{
  "tie_word_embeddings": false,
  "init_std_down": 0.0,
  "decay_fraction": 0.56
}
MLP neurons of a small language model. Each row is named by its layer, matrix (up: input weights) and neuron, and shows model dimensions 64-127. Each number is 128 + 24 x the weight over its row's rms, rounded and kept within 0 to 255.
Before each neuron's rows, "fires on" lists the tokens most often at its 100 highest values on Wikipedia text that the model never trained on.

fires on: ",", " and", "2", ", and", " German", "3"
L15.up309 [174 145  97  92 107 110 112 141 129  74 148 117 143 172 153 140 190 138  95 123 118 103  70 163 112 104 142 146 115 103 130 180  95 117  99 142  98 153 143 151 135 142 156 162 109  79 134 149 110 161 138 112 106 149 137 108 150 126 147 135  93 139 132 133]

fires on: "\n\n", " state election", " term"
L10.up1000 [116 158 108 128 118 159  77 127  82 101 115 132 170 156  94 160 139 137 122 170 136 158 102 127 118 146 128 140 126 119 144 135 152 127 119 131 144 112 116 124 142 120 121 156 102  90 137 138 139 127 106 134 152 146 108  93 182 128 111 140 103 128 158 135]

fires on: " C", " |  | C", "v"
L12.up775 [131 134 153 156 147 119 114  74  99 144 118 127 136 121 116  85 121 153 115 128 120 109 146 149 160 125 131  97  92 142 122 126 109 118 117 119 140 183 128 139  99 157 104 143 108 117 121 142 110  99 182 153 138 130 138  88 145 115 121 171 135  78 129 189]

fires on: " | ", " July ", " | March ", " August ", ") | ", " January "
L16.up372 [136 142 123 118 132 143 145 120  92  93 150 143 127 116 104 133 140 139 114 162 139 113 151 106  93  98 157 139 144 120 144  99 144 108 126 166 142 115 139 167  96 131 109  95 125 136 148 142 128 129 122 116  75 110  88 124 138 144 127 119 122  78 109 124]

fires on: "1", " in ", ".", ").", " Re", " "
L12.up721 [155 143  89  95 140 125  94 168  87 107 107 151  92 121 150 145 152 173 109 111 162 173 121 180 106 139 133 116 124  98 140 181 121 126 142 136 153 152 145 134 112 148 131 108  88 155 121 125 140 140 124 125 120 191 106  86 119 120 100 132 123 152 171 156]

fires on: " | ", " to", " to ", ": ", " over"
L2.up104 [160  85 143 107 149 126 159 109 136 181  88 148 120 100 129 141 137 134 128 108  89 118 114 111 113 128 132  84  98 166  97 136 147 151 121 160 128 156 131 107  92 126 122 121  92 103 164 137  79 123 129 132 114 130 112 136 148 124 130 107  95 131 147 146]

fires on: " | ", " | W ", "–", " | L ", "; "
L16.up304 [114  85 163 139 163 124 156 142 123 142 138 110 155 137 112  87 117 152 143  96 112 127 115 117 104 156 138 129  97  87 143 105 179 117 118 111  87 106  66 105  99 120 103 120 136 121 117 152 122 149 135 120 147 120 125 101 144 127 143 108 128 162 108 130]

fires on: ".", " | "
L16.up892 [152 150 109  72 169  81 128 106 123  78 106 121 132 105 111 126 165 152 128 127 174 136 144 130 101 151 116 137  91 126 125 134 122 126 107 128 169 108 139 164 104 144 115  85 119 130 121 173 121 114 128 110 134 113 166 105 146 155  98  81 131 157 141 108]

fires on: "0", "s", "ing"
L2.up201 [ 99  91 123 121 131  75 147 121 103 116 109 147 118  96 152 154 111 107 169 176  93 126 151 140 119 107 111 107  85 127  97 134 114  98  85 172  90 132 129 112 122 125  99 180 116 108 114 120 116  97 140 145  93 110 135  85 118 118 130 103  80 100 134  97]

fires on: " | ", "–", "°N ", " "
L16.up190 [115 121 176 139 143 100 118 124 145 100 137 122 169 109  95  94 163 141 139 135 151 142 113 149 139 125 166 128  92 131 149 101 160 103  90  96  96  74 129 108 138 134 157 136 104 111 165 148  86 141 129 163 156 110 126 127 155 174 144 123 159 138 108 147]

fires on: ",", "o", "l", "um", "ock", " †"
L8.up905 [143 161 164 101 140 158 120 133 141 124 132 108  96 105 115 148 183 154 146 124 151 135 187 106 144 123 127 108 135 128 103 163 123 114 138 144 193 135 174 133 156 134 101 126 175 126 150 130 130 126  97 188 140 145 123 111 150  83 133 145 101 143 140 114]

fires on: " | ", " and ", "a | ", "; "
L2.up227 [117 155  76  95 120 133  76 115 121 115 123 127 147 164 146  97 131 120 153 179 120 144  92 107 139 111 137 126 119 156 138 184 168 144 104 173 111 159  90 143 118 159 125 203 153 118 146 161 120 129 135 136 125 148 154 158 126 152 128 140 102 112 116 144]

fires on: "–", " (", "er (", " '", " “", " (born "
L16.up733 [166 154 148 102 101 121 139 109 115  91 124 136 139 100 148 153 135 133 137 135 142 169  92 121 101 109  85 112 103 151 123 175 102 143 113 138 146  98  77 123 113 162 105 173 111 153 105 148 135  93 127 106 147 158 114 143 157 112 109 146 160  87  99 132]

fires on: " | ", ") | ", "1"
L15.up802 [134  79 122 127  95 131 155  98 121  91 136 181 113 130 122 153 130 161 115  97 100 145 146 130 148 124 137 152 134 101 165 148 140 129 102 116  60 116 121 157 129 184 106 136  81 140 134 185 135 118  96 160 151  92 110 108 113  97 118 117 102 138 121 135]

fires on: "| ", " a b"
L4.up483 [126 127 103 165 160 129 114 126 105 153 138 142 144 115 121 135 158 128 124  98 113 134 131 131 137  89 140 147  94 162 137 112  91 119 143 178 158 120 114 117 160 146 152 124 106 124 123 125  87 115  88 142 130 151 114 146 134 113 137 123 126 135 133 126]

fires on: "1", " | "
L16.up882 [127 111 121 135  70 100 143 113 129 149 130 163 108 124 108 162 177 153  91 139 116 122 110  98 129 104 101 154 102 150 153 173 122 122 150 158 101 106 160 158 114 166  92 134 107 169 163 164 101 108 148 144 116 156  97 120 131 115 135 142 151 108 161 116]

fires on: "ens", "p", "ent", "l", "n", "anc"
L10.up194 [134 137 124 116 131 133 101 126  69 160 118  94 148 140 151 162 110 108 126 135 176 144 152 112 152 149 110 145 110 109 104 125 177 125  98 114 117 124 104 106 160 131 138 164  69 125 151 150  73  97 124 153 112 139 125 129 144 160 117 172 104  85 143 100]

fires on: ".", "–", " | ", "1", "| "
L16.up472 [135 112 151 140  98  96 102 103 125  99  89 121 118 153 122 144 173 113 146 115 110 149 118 100 122 133 121 144 124 100 127 169 109 131 130 138 166 112 105 107 146 143 119 156 110 143 130 151  85 141 109  85 157 141 125 138 124  74 158 150 119 109 144 130]

fires on: "ish", " as", "ing", "J", " to"
L2.up808 [120  97 147 161 136  87 115  63  98 109 126 118 132 119 105 155 115 135 113 154 166 160 129  91 130 124 138  94 110 150 134 162 111 122 134 150  95 106 122  97 153 157  91 138 143  95  94 122  97  96 141 163 111  69 127 129 127 123  98 163  87 123 103 155]

fires on: " | ", "0"
L12.up448 [103  90 126 110  99  87 145 143 161 119 106 129 147 152 131 125  83 147 173 129 101 132 118 140 135 129 167 162  82 129 145 151 165 138  57 132 120 177 154 172 159 111 144 150 111 134 151  99 134 114 119 134 114 108 154 104 140 140 134 139  82 118 120 112]

fires on: "1", "′", " | ", "°", "p", ":"
L16.up174 [120 114 169 108 107 135 119 116  98 103 135 144 132 151 118 155 153 148 123 109 176 123 144 135 126 109 108 119 150 108 122 144 127  89 126 104 159 107 119 154  62 105  89 178 132 128 137 136 177 136 145 145 105 142 146 119 108 100 135 152 134 122 110 126]

fires on: "il", "r", "k", " Team", "ier"
L4.up143 [122 183 122 113 175 118 105 120  87 116 134 175  89 179 141 167 129 134 110  77 156 149 121 142 126 172 122 134 138 127 142  90 141 122 104 120 163 140 129 127  92 164 119  97 159 105 155 141 109 104 114 118 129 133 130 142 181 138 150 122 143 131 144 139]

fires on: "; ", " | ", ": ", " on ", " was "
L16.up459 [125 151 154 137  92 105 106 127 132 106 189 103 132 133 146 128  93 164 140 131 135 110 108 130 107 171 115 129 109 125 116 119 140 138 103 114 135 122 116 121 133  91 123 101 117 133 160 135  59 133 142 104 104 117 121 117 137 107 125 107 126  99 121 165]

fires on: "1", " of ", " ", " in ", " In ", " in the "
L16.up869 [124 116 165 113 112 115 130 145 147  92 114 129 138 133 158 142 140 122 163 126 185 114 141 147 126 126 171  96 171 136 179 154 147  97 119 117 136  91 111 138 107 190 136 151 138 146 110 165 157 150 121 140 121 130 107  72 127 136 122 109 110 140 113 138]

fires on: " in", "–", " for", " in P", " | ", "| "
L10.up170 [104  91 112 154 136  72 121 111 121 120  96 166 127 126 148 162 131 117 124 135 126 154 142 120 145  89 131 127 159 159 122 145 114 163 130 163 164 150 135 167 157 112 167 126  72  83 161 162 125 162 117  95 122 123  84 139 100 122 121  96 136 155 129 157]

fires on: "1", " and", ",", "2", " (", ";"
L8.up570 [163 151  94  92 135 132  95 126 124  68 102  96 126 121 140 197 173 153 117 154 159 105 106 116 144  81 117 125 117 115 113 128 116 106 121 110 172 157 118 131  83 121  86 176 120  89 141 174 103 141 108 167  96 103 127 141 127 164 128 128 114 107 134 101]

fires on: " (#", " or", " – ", " (", " to", " to "
L8.up245 [152 104 143 101 153  87 133 195 111 132  81 198 108 122 139 138 120 143 120 106 130 168 163  82 126 172 152  72 144 120 102 135 118 124 131 144 159 133 131 162 125 104 111 144 109 100 161  98 108 117 105 129 144 132 147  98 152 108 119 152 132 142 149 112]

fires on: " its", " his", " their", " the", "'"
L4.up730 [117 115 126  84 139  91 120 140 113 134 136 104 134 135 136 164 156 105 111 150 179 143 128 144  91 122 112  96  86 118 128 115 102 100  93 118  94 110 126 148 126 129  94 129 144 121 125 137 102 102  98 123 109 118 115 124 177 138 151 141 121 110 119 168]

fires on: "–", " | ", "; ", " | L ", "2"
L16.up428 [103 126 116 128 158  85 142 114 142 132 192 134 110  99 186 112 132 152 113 138 126  74 116 129 140 117 113 129  90 114 127 129 143 116 128 163 105  86 108 159 154 101 132 133 109 118 119  96 105 148 129 132 153 165 125  98 144 138 128 143  68 127 109 156]

fires on: " from", "end", " route", " west", " south", " northwest"
L2.up406 [124 117 138 125  91 142 145 137 104 130 145 148 170 123 106 131 120 140 140 124 114 148 103 176 144 173 126  98 109 132 120 116  97 129  68  95 135 175 152 111 109 142 105  95 158 135 140 148 151 150 125  99 122 176 100 120 156 171  72 125 166  80 153  94]

fires on: " | ", "–", ", ", " October ", " April ", " February "
L15.up968 [123 150  75 160 146  97 141 139 158 117 120 148 151 123 120 110 149  96 132 138 114 144 134 141  65  80 106 105 124 116 185 161 133 151 126 148 173 153 134 105 151 139  97 122 113 128 141 137 131 144 136 180 169 114 151  87 146 106 118 131 112 145 134 116]

fires on: "1", "oy", "\n\n", "2", "iz"
L4.up587 [132 125 137 140 119  91 142 136 131 105 153 157 170 164 127 136 119 151 130 139 132 146 142 124 114 111 184 150 150 101 113 111  92  94 112 119 123 167 136 104 104 145 163 124 169  87 128 101 133 104 114 122 183 150 112  95 142 108 103 107 135 120  64 123]

fires on: " | ", "–", ") | ", " inter", "1"
L10.up684 [120 138 164  75 118 101 141  91 104 108 136 150 117 117  92 142 175 147 146 171 130 116 124 113 163 104 132 171  93  97 146 101 179 154 145 131 137 118  86 173  90 131 126  94 135  83 135 151 112 159 136 136 118 152 108  83 118 103  83 128 141 161 114 117]

fires on: " | ", ".", " | −", " mm (", "imo"
L15.up116 [142 112 110 159 113 124 166  87 134 150 155 112 124 148  79  91 182 113 175 142 123 135 143 106 150 139 152 156 139 156 111 162 143  89 160 130 106 101  73 150 187 111 143 158 116 169 129 138  91 136 105 120 171 117 135  84 127 117 140  90  89  96 138 132]

fires on: " | "
L15.up763 [141 114 117  82 188  94 127 111  97  87 146 130 158 119 121 130 177 158 106 143 119 136 165 147 153 111 125 163 144 110 168 120 136  48  94 126 159 141 122 137 110 154 109  87 118 121  98 127 122  92 108 124  73 144 150  83 105 136 136 118 136 126 107 153]

fires on: " =", " a", ") ="
L2.up83 [165 131  98 143  96 111 173 106 131 123 118  95 115 157 133 121 114 151 146 139 135  54 172 130  93 180 114 105 122 137 126 141 118 154 127 113 164 202  82 152 143 139 159 128 117 103 128 168 176 107  62 103 121 157 156 104 149 129 120 159 166  80 108 144]

fires on: " ", "1", "2", " A", " N", " More"
L8.up62 [112  99 141 165 117  68  92 104 157  81 123 142 146 111 129 133 104 161 111 158 121  97 137 187 116 101 178 106 150 157  77 161  96 140 167 154 160 156 132 120 169 118 121 109 155 121  98 115 125 121  62 119 110 133 132 157 119 128 150 168 182 111  92 146]

fires on: ",", "-", ".", "–", " ", "D "
L16.up18 [140 125 150 120 111 111 141 141 114  89 102 168 173  65 111 122 178  97 119 174  88 118 126 113 121 145 104 110 110 132 135  93 156 151  83 118 101 166 132 145 105 157 126  96 138 108 134 117  85 145 119 132 123 110 111  92 173 155 112 143  77 138 141 118]

fires on: "4", " Pan", "n", "0", "in", "6"
L13.up817 [106 110 119 102 138 136 131 134 122 153  97 141 113  82 111  95 105 132  92 104 137  84 130 100  61 167  99 161 131 116 122 200 100 150 156 113 142 148 133 132 141  98  73 107 110 153  95 156 130 125 126 115 138 129 136 133 110  94 101 161 127 152 102 135]

fires on: " T", "op", "ittle", " Cop", " P", "30"
L10.up442 [120 135 159 129 113 107 118 152 103 115 133 116 137 124 154 153 117 103 130  79 127 176 132 177  95 113 162  94 123 137 117 118 113 118 168 139 132 145 115 123  81 139 118 144  75  90 101 122 120 126 149 107 132 109 118  96 134 148 140 117 136 158 153 125]

fires on: "am", "s", "2", ".", "or"
L2.up268 [109 113 112 134 132 119 139 115 117 116 108 137  97 110 121  82 118 148 173 144 155 123 110 124  94 108 159 168 132 108 142 117 162 142  86  83 112 128 125 117 148 155 140 160 126 119 131 131 193  82 127 108 103  98 151 126 169 144 111 144 158 119 174 124]

fires on: " =", "if", "ough", ") =", "55"
L4.up721 [148 120 150 114 143  88 115  75  73 153 113 117 133 136 127 116 138 156 126 111 198 109 103 141  83 164 105  91 164 149 156 145 141  99 125 127 139 189  85 115 120 146 127 112 118  69 139 134 142 142 128 109 142 105 146 109 153 147 120 116 125 114 119 131]

fires on: " | ", "0", " | −", " for", " | — | —", " | +"
L8.up772 [102  99 121 112 155 121 145  90 136 119 121 110  96 118 133 142  98 141 112  85 133 142 145 133 142 132 123 121 114 174 155 142 112 107 136 104 119 126 106 169 155 124 151 143  90 106 115 162 133 145 112 113 129 137 129 162 115 147 116 118 107 121 142 117]

fires on: "\"", "s,", ")", ","
L8.up310 [109  77 169 126  97 139 103 171 119 130 125 128  80 109 116 185 132 111 160 117 123 125 160 126 110 134 150 158 125 143 158 157 130 106 132 109 144 164  99 144 116 114  98 138 117 157 129 135 110 137 121 170 111 115 140 135 128 149 128 159  77 128 116 164]

fires on: "-", "-R", " R", " ", " Y"
L12.up951 [122 110 121  98 162  64 130 165  90 108 131 123 152  97 124 100 121 126 111 125 125 146 119 149  68  85 135 101 150 142 161 130 128 155 123 125 115 130 139 103 160 112 146 118 137 139 127 111 128 135 140 107 130 102 155  61 133 171 109 147 120 154 148 139]

fires on: "\"", "\n", "\";", ";", ")", "'"
L8.up749 [113 109 157  96  86 143 150 135 115 119  96 132 117 151 158 179 146 143 143 122 142 135 151 130 110 101 135 131 112 130 118 149  78 150 113 115 152 147 110 113 151 109 120 128 145 106 129 179 138 123 106 146 134  64 128 152 106 153 102 158  70 151 131 177]

fires on: " ", ": The", ": A", "!", " In", " A"
L8.up898 [118 108 120 135 134  84 106 127 136  98 115 127 163 138 132 144 157 131 113 154 111 141 104 151 111 164 138  54 131 140 123 152 122 127 143  91 130  93 145 134  97 134 142 122 169 107 135 134  96 115  80 127 120 115  89 120 127 114 157 127 158 154 137 146]

fires on: " |", ") |", " | L", " | D", " | M"
L10.up825 [134 141 114 135 129 142 138 120 127 172  98 160 139 160 122 131 141  85 123 142  94  85  99 131  99 122 146 135 103 174 112 167 127 130 109 143 149 120 110 115 147 152 114 119 106 138 155 160 130 118  96 122 130 153 136  75 159 118 103 157 108 139 184 133]

fires on: " | ", "–", "% | ", " ("
L16.up374 [129 130 114 123 111  88 110  96  79 138 111 109  92 145 123 108 149 180 164 147 164 124 120 112 124 168 101 158 140 158 127 136 108 143  86 136 110 170 178 162 128 129 126  71 111 125 141 137  96 130 123 138 126 129 130  87 156 118 124 137  83 111 143 112]

fires on: " =", ") | ", " | W ", " as the", " is the", "=="
L8.up750 [152 146  89 115 153  97 140 120 117 106 109 106 163 148 137 132  96 160 162 191 163 108 132 145 139 123  75 138 134 110 129 183 171  85  89 131 114 142  98 162 103 128 148 123 141 116 105 138  97 124 149 139 153 136 136 131 130 118 113 158 113 107 110 117]

fires on: " | ", "er (", " (", "a | ", ", which"
L8.up217 [123 136  73 120 106 126  89  99 122  99  82 106 161 108 118 106 128 137 129 180 135 109 108 119 109 140  85 105 176 132 169 167 139  99 127 137  90 111 130 143 103 152 128 157 151 141 116 158 118 115 112 123 158 119 109 127 148  88 142 149 160 121  96 125]

fires on: "our", "at", "as", " appear", "ed in"
L4.up566 [143  91 147 153 140 137 116 136  98 143 147 140  96  79 146 139 168 156 154 156  95 169 119 109 113 151  98  94 131 126 111 140 108 129  93 137 118 120 152  99 105 142 111 126 153  39 102 114 146 113 131 149 142 111 102 179 139 120 106 115 134  89  71 136]

fires on: " | ", "°N ", " (−", " | X | ", "″N "
L16.up113 [136 125  81 134 146 111 177 122 131 106 121 118 124 148 125 117 115 133 167 176 106 114 126 146 138 134 117 123  94 105 187 105 135 118 139 123  78 130 168  92  76 148 154 138 125  84 132 159  88 108 147 126 120 156 138 114 123 140 135 112 113 156 136 105]

fires on: " as", " appearance", " played a"
L4.up584 [124 151 132 155 154 107 122 120 133 105 127 139 146 118 120 145 149 122 103 168 182 135 137 145 116 132 137 124  78 159 118 158 162 139 128 105 113  98 151 119 124 170  94 107 130 113 163 134 133 146 100  92 100  98  87 132 139  95 126 184 143 103 108 152]

fires on: " ", " of ", "ed ", " of the ", ", "
L13.up117 [127 129 106 146 126  79 155 161 145 128 122 130 190 132 106 151 143 120 159 153 129 154 138 121 115 110 134 102 140 104 175 115 121 162 138 162 138 118 141 149 105 158  81 136 122 144 147 141 150 148 110 132 117 105 142 109 107  96 134 122 104 124  97 103]

fires on: " | ", "–", " to ", " and ", " to"
L16.up404 [ 99 150 107 137 130 143 161 111 132  69 116 157 187 134 144 183 133 108 140  96 105 153 155 134 151 108 145 141  97 107  89 139 146 114 111 132 109 113  98 161 159 119 113 132 124 184 157 133  88 105 149 130 113  78 108 117 132 163 128 133 107 125 177 168]

fires on: " |  |", "qu", "p", "k", "0", "ic"
L2.up528 [113  88 124 144 125 131 141 141  89 144 111 142  99 138 117 155 109  96 114  94 113 110 141  99  78 141 142 129 194 130 109  82 159 140 113 154 143 108 161  68 136 136 124 127 124 111 133 147 108 102 139 131 121 128 118 135 142 130 151  90  90 143 155 124]

fires on: "u", "0", " qu", " | Gu"
L2.up112 [110 137 132 117  96 148 107 138 128  96 143 104 117  88 137 186 151 143 107  96 144 136 118 145 123 141 133 124 142 125 138 123 164 148 154 153 145  89 149 162 114 127 102 136 127 156 139 156  90 127 121 118 126 140 117 153 162  93 116 123 120 110 126 136]

fires on: " |", "|", ":", " \"L", " | L"
L15.up955 [126 141  67 137 169 125 127 132 160 106 126 102 165 124  95 133 139  97 123 139  90 104 130 110  91 169 134 121  89 129 136 146 129 104  95 116 152  85 104 139 150 128 167 141 138  88 161 160 138 110 138 149 104 129 129  85 180  67  77 164  86 153 173 131]

fires on: " a", ", a", " in a", " scored a", ","
L15.up135 [138 111 149 111 157 136 128 120  72 124 106 144 124 102 140 126 110 108 133 128 152 164 101 114 160 101 115 129 135 140 160 158  80 108 107 129 131 136 130 116 105 117 102 115 123  94 152 123 118  96  70 155 109 103 147 129 144 123 132 175 132 133 134 136]

fires on: ",", "."
L16.up533 [126 118  91 100 140 111 172 140 134 133 102 129  82 125 162 106  77 138 160 122 120 118 133 145 134 123 109 120 158 152 133 129 168 102  79 107 154 101 144 105 108 167 101 139 128 109 154 135 115  57 159 115 152 111 133 111 151 159 135 173 127  93 157 130]

fires on: " | ", "–", ": ", " to "
L16.up482 [104 110 132 121 154 148 120 100 102 123  87 115 136 146 132 177 110 122 109 116 112 136 137 129 133 125 161  80  63 137 139 160 190 127 111 143 134 157 139 170 144 149 136 127 126 159 114 135  73 149 105 101 123 138 128  85 112 124 134 125 114 159 146 125]

fires on: "| ", " c", "ing", "ious", "20"
L2.up747 [ 98 133 153 146 165 136 122 128 147 123 124  83 117 109 146 174 149  89 125 109 146 118  93 139 140 119 156 179  75 197 108 129 105 150 155 170 186 122 134 130 132 162 129 127  96 114 120 132 112 133  98 145 105 126 108  91 150  85 126 115 108 126 139 148]

fires on: "–", " – ", "|", " to ", ", ", " - "
L12.up328 [157 164  78 151  87 124 120  96 133 135 160 147 127 129  95 154 144 125 142 120 165 117 126 135 139 116 119 123 131 109 166 133 130 137 128 188 123 149 147 134 132 151 130 110 109  87 145 142 164 115 166 130 138 150 128 106 146 147  85 141 154 149  98 131]

fires on: " | ", "1", " | .", " ("
L16.up230 [106 111 106  94 127 116 135 150 138  94 140 105 116 148  95 111 133 134 118  95 164 122 100 133 105 133 115 137 131  91 128 196 115 100 117 153  93 117 147 156 164 147  85 168 101 157 115 191 121 134 115 138 150 120 149 112 156 116 116 107 147 150  95  89]

fires on: " | ", "–", " | W ", "″N "
L16.up760 [104 132 107 123 114 113 135 138 143 163 112 108 155 113 151  97 132 122 146 166 117 105  70 101 133 109  96  93 103 124 132 104 152  81 125 101 121 159 137 131  86 152 130 149 101  69 151 180 109 146 173 133 155 105 126 117 109 128 106 126 101 100 100 149]

fires on: "ik", "iv", "ir", "ish", "uk", "k"
L4.up190 [149 120 126 165 167 125 131 141 153  91 104 141  75 149 114  96 116 111  93 129 176 161 104 108 163 118  85 125  89 130 139 154 162  85 125 125 129 133 136 113  96 171 111  83 128 109 109 110 112 130 119 132 105 168 119 169 151 115  87 107 119 112 120 127]

fires on: " and", ",", "l", " ent"
L10.up492 [100 108 141 130 133 118  95 116 137 131 150 149 118 105 155 108 191 145  81 140 130 116 149 137 132 149 126 114 157  72 104 121 137 137  88 118 129 133 156 135 163 126 104 133 145 149 150 153  87 109 102 170 135 169  94 110 144 141 142 128 131 122 139 130]

fires on: " in", "| Turnout", " state election", " election", " general election", ":"
L4.up153 [136 140 129 146 127 111  78  95 106 133  88 141 151 173 157 147 158 150 100 191 155 171 157 105 104 137 139 128 156 127 150 163 194 144 128 112 145 119 121 118 115 123  93 138 138 111  90 121 108 121 104 127 144 122 132 108 122 141 151 142 117 145 169 183]

fires on: " C", " different", " fl", "ed", "ed the", " the c"
L2.up95 [ 97 149 142 163 124  90 103 101  91 106 155 141 154 120 166  83 134 117 133 152 130  85 130 122 106 161 162 136 114 122 115 124 121 134 145 139 132 170 142 147 130 133  85 132 160 122 112 139 170 111 118  97 132 166  93 139 129 118 118 172 150 100 131 144]

fires on: "\n", " as the", ",", ", the", " is the", " the"
L4.up249 [163 139 120 147 161 147 149  66  74 102 127 128 114 142 111 149 134 152 129 190 167 143 128 186 148 111 130 150  81 139 123 158 115  78 101 157  90 122 111  97  70 153 122 158 144  90 167 166 104 145 139 127 104 144 109  92 123 141 119 137 112 107 126 114]

fires on: "/", "l", "p", " |", " and", ", "
L10.up360 [120 135  93 166  97 153  73 158 124  83  89 140 152  95 152 123 132  83 114 123 124 135 132 134 127 129 115 147 131 152 108 129 168 113 130 118 125 164 157  89 176 140 141 121 102 122 171 171 126 127 107  95 115 105 126 111 132 146 119 176 102 117 124 122]

fires on: " ", " of ", ", ", " in ", " after ", " by "
L16.up986 [111 147  88  85 104  85 115 126 100 130  86 173 200 117 124 148 156 114 149 137  89 114 109 122  88 120 101 116 121 111 155  98 133 153 141 161 135 115 138 107 113 137 109 112 154 106 118 143 141 134 103 114 110  91  75 111 136  96 136 125 107 142 112 184]

fires on: " | ", "; ", "att"
L16.up727 [135 100 122 134 139  92 126 126 160 140 162  93  97 128 127 118 139 125 119 155 116 118 137 160 123 136 134 127 111 151 132 151 113 154 139 160 135  93 130 158 138 115  93 139 129 172 163 112 113 144 122 132 141 108  87  60 123 149 150 109 134 142 163 104]

fires on: ","
L16.up594 [128 140 107 107 112  89 129 131 128 128 117 168 141 121 119 121 128 146 107 136 106 158 163 121  91 172 128 107 131 104 169  99 140 102 128 121  98 146 188 155 101 142 142 149 136 146 121 132 113 157 140 132 136 129 120 109 147 132 130 155 118 128 141 159]

fires on: "–", " | ", "-", "°N ", " (#"
L15.up555 [140 126  93 151  91 108 125 127 132 135 122 110 130 143 133 117  90 119 172 105 120 145 114 129 109 117 130 116 140 116 162 105 102  79  90 110 146 112 116 120  95 124 133 120 135 103  87 135 125 133 176 109 173 129 111 100 101 103 141 114 104 139  95  99]

fires on: " games", "0", "2", "3", "4", " art"
L15.up19 [168  90 110 128 104  92 103 113 104 144 103 161 122  93 154 158 126 129 113 146 165 126 142 163 140 113 145 153 107  78 147 114 137 110 128 103  83 124 108  74  96 151 104 149 124  57 122  85 148 139 129 182 132 106 119 133 125  94 154 116 120  98 172 140]

fires on: " in ", " | ", " ", ", ", "% | "
L16.up193 [113 123 117 143 117 102 105 175 136 113 130 133 145 139 125 124 148 124 110 114 114 174 135 115  89  92 124 127 157  71 126 149 162 127 145 161 132 147 127 140 132 139 108 157 138 115 136 180 118 135 120 156 106 100 114  96  95 111 124 110  89 134 129 167]

fires on: " (", " \"", "er (", "-", " a \""
L16.up451 [140 149 132 115 133  92 114 128  83  80  85 160 120 107 168 128 147 166 130 179 106  97 116 126 129 111 126 131  61 153 128 150 102 135 119 131 139 107  86 126 136 136 123 162  99 109 134 144 137 125 127 114 132 144 135 135 155 122 112 124 120 162 130 102]

fires on: "1", ", "
L13.up24 [110 115 169 149 128 119 131 131 106 107 142 148 156 170 130 141 120 157  93 120 160 139 137 147 121 128  94 135 127 111 129 120  97 112 160 131 135 180 118 125 149 147 142 169 168 168 130 112 122 139 104 147 149 109 172 132 110 109 134 157 145  72 104 147]